{
  "norm_eps": 1e-05,
  "attn_scale": 0.0884,
  "init_std_up": 0.0182,
  "decay_shape": "linear"
}
MLP neurons of a small language model. Each row is named by its layer, matrix (up: input weights) and neuron, and shows model dimensions 112-207. Each number is 200 + 40 x the weight over its row's rms, rounded and kept within 0 to 999.
After each neuron's rows, "fires after" lists the tokens most often just before its 100 highest values on Wikipedia text that the model never trained on; "fires on" lists the tokens most often at its 100 highest values on Wikipedia text that the model never trained on.

L6.up857,194,181,284,196,202,194,172,186,219,105,152,244,293,150,160,215,232,235,306,216,177,222,200,190,192,149,248,193,175,245,204,183,139,151,190,262,147,204,193,246,95,204,199,165,186,256,153,226,176,259,172,145,201,255,239,215,201,146,192,173,211,202,176,144,210,186,170,265,139,225,164,253,150,162,225,205,176,159,176,184,183,233,197,161,187,148,178,176,181,196,176,166,246,186,193,204
fires after: "2", "7", "0", "8", "3", "1"
fires on: "0", "5", "6", "4", "7", "9"

L5.up1244,191,140,173,250,222,241,174,190,245,264,254,221,179,207,229,149,173,290,216,255,197,146,206,144,153,231,202,114,210,207,127,150,138,256,174,157,164,225,187,173,157,147,186,205,182,164,232,133,185,221,160,191,195,248,198,186,136,269,173,127,194,179,212,216,235,170,245,156,191,194,238,124,299,195,191,153,169,199,156,184,177,217,216,170,244,230,253,229,249,122,252,221,217,260,250,198
fires after: "1", " ", "-", ",", "."
fires on: "9", "0", "1", "8", "2"

L6.up34,178,169,198,147,190,254,206,234,189,208,203,171,154,196,203,158,196,250,207,237,209,180,136,263,266,219,230,228,235,185,203,152,233,188,276,205,126,150,179,249,242,189,194,213,167,235,200,159,164,175,127,157,239,238,243,185,191,184,221,174,187,263,160,125,147,251,210,224,128,231,273,185,180,167,280,182,163,89,211,187,232,186,202,157,229,139,212,194,176,218,268,167,265,168,192,160
fires after: " ", "1", " |", "2"
fires on: "1", "2", " ", "3", "8", "4"

L6.up1717,168,207,183,183,245,253,191,184,205,203,207,245,137,271,159,210,197,266,233,230,212,256,162,181,204,231,286,208,199,169,172,181,245,197,181,211,273,232,220,187,180,178,226,185,154,131,343,213,182,161,149,192,212,221,156,199,216,215,198,205,204,201,265,198,257,181,192,120,172,194,255,191,196,192,223,212,158,238,216,175,244,252,227,260,200,206,264,272,172,228,235,258,221,212,156,248
fires after: "2", "4", "1", "3", "9", "8"
fires on: "0", "1", "6", " (", "8", " |"

L5.up1615,203,146,280,197,168,229,162,220,224,218,209,186,257,71,241,218,162,200,248,153,240,200,192,252,205,191,150,193,166,221,127,189,197,150,203,187,172,152,201,252,217,149,276,181,153,243,156,214,227,275,190,209,184,239,193,168,199,199,245,181,235,249,169,196,197,195,162,242,217,171,166,231,159,229,271,192,147,203,250,193,223,185,234,167,185,225,192,164,172,224,210,136,228,211,167,178
fires after: " ", " +", "1", "9", " −", "7"
fires on: "7", "6", "1", "8", "9"

L6.up817,171,238,121,245,182,228,188,211,204,216,207,229,196,136,167,190,184,171,215,205,241,241,213,260,193,144,213,160,170,160,192,125,221,212,274,222,181,197,182,179,137,224,231,138,198,182,260,205,170,177,109,166,209,182,135,117,188,237,175,199,124,233,309,219,190,158,172,86,199,238,219,254,278,219,106,229,187,243,186,200,162,232,236,162,257,217,252,215,237,181,218,173,219,172,167,220
fires after: " ", "1", " on", "2", " of"
fires on: " ", "2", "9", "0", "1", " in"

L5.up2008,137,251,177,152,165,236,198,175,157,165,190,255,204,226,189,219,162,207,186,250,162,193,179,213,208,168,206,98,212,255,152,157,185,244,284,159,188,170,240,155,242,174,218,170,92,191,257,230,156,127,213,148,176,129,108,243,170,227,216,207,197,215,328,230,199,231,193,193,179,219,149,224,113,245,219,210,187,272,194,199,235,178,202,206,261,204,197,130,192,208,236,151,194,171,150,148
fires after: "2", " ", "0", " of", " In", "1"
fires on: " ", "2", "0", "1"

L5.up1482,255,166,225,185,216,131,217,258,188,189,252,226,221,154,175,252,245,233,256,159,251,215,159,151,141,174,221,291,167,172,249,158,169,228,208,174,141,198,250,235,197,210,230,145,216,196,211,220,220,281,192,203,188,206,173,117,288,161,226,212,275,218,184,227,252,204,176,288,195,147,269,99,169,230,252,236,195,166,222,200,110,165,180,219,201,208,149,205,232,196,195,169,228,204,213,208
fires after: "1", " R", "9"
fires on: "9", ".", "8"

L5.up742,238,187,205,149,208,183,184,177,171,171,247,240,153,149,191,149,179,150,182,172,236,267,216,151,198,232,202,117,208,180,191,243,224,216,247,186,188,211,224,233,218,199,269,170,175,203,176,235,167,229,255,175,230,104,153,215,185,193,228,191,178,189,266,197,184,219,135,278,255,171,177,296,181,215,225,154,159,166,223,237,222,176,232,221,193,156,173,143,207,242,179,249,247,119,168,218
fires after: "9", "8", "6", "2", "0"
fires on: "9", "8", "4", "6", "7"

L5.up384,247,130,186,184,126,170,175,284,250,163,219,166,252,85,211,214,201,237,200,245,189,234,231,189,236,203,194,161,233,250,224,186,231,141,210,196,202,171,209,180,164,209,164,229,147,226,179,193,232,227,176,216,201,237,226,207,192,204,258,193,145,181,216,92,138,237,216,223,151,195,234,199,252,93,187,211,253,167,153,175,214,180,206,189,140,139,198,184,236,247,162,108,264,238,129,201
fires after: " ", "4", "2", "9", "5"
fires on: " |", "4", "5", "9", "7", "3"

L5.up1246,177,214,244,173,198,122,213,151,148,168,135,187,171,214,250,208,141,176,276,345,113,176,206,219,194,182,257,153,219,168,219,189,187,245,280,201,197,214,132,164,192,168,201,183,235,166,185,149,174,104,200,172,201,160,214,156,212,236,215,185,226,170,199,237,157,187,183,153,206,197,226,243,223,238,145,261,163,268,172,192,247,164,280,182,242,193,179,186,218,255,191,180,230,213,189,173
fires after: " |", " ", "0", "1", "4", "2"
fires on: " |", " ", "4", "1", "0", " GA"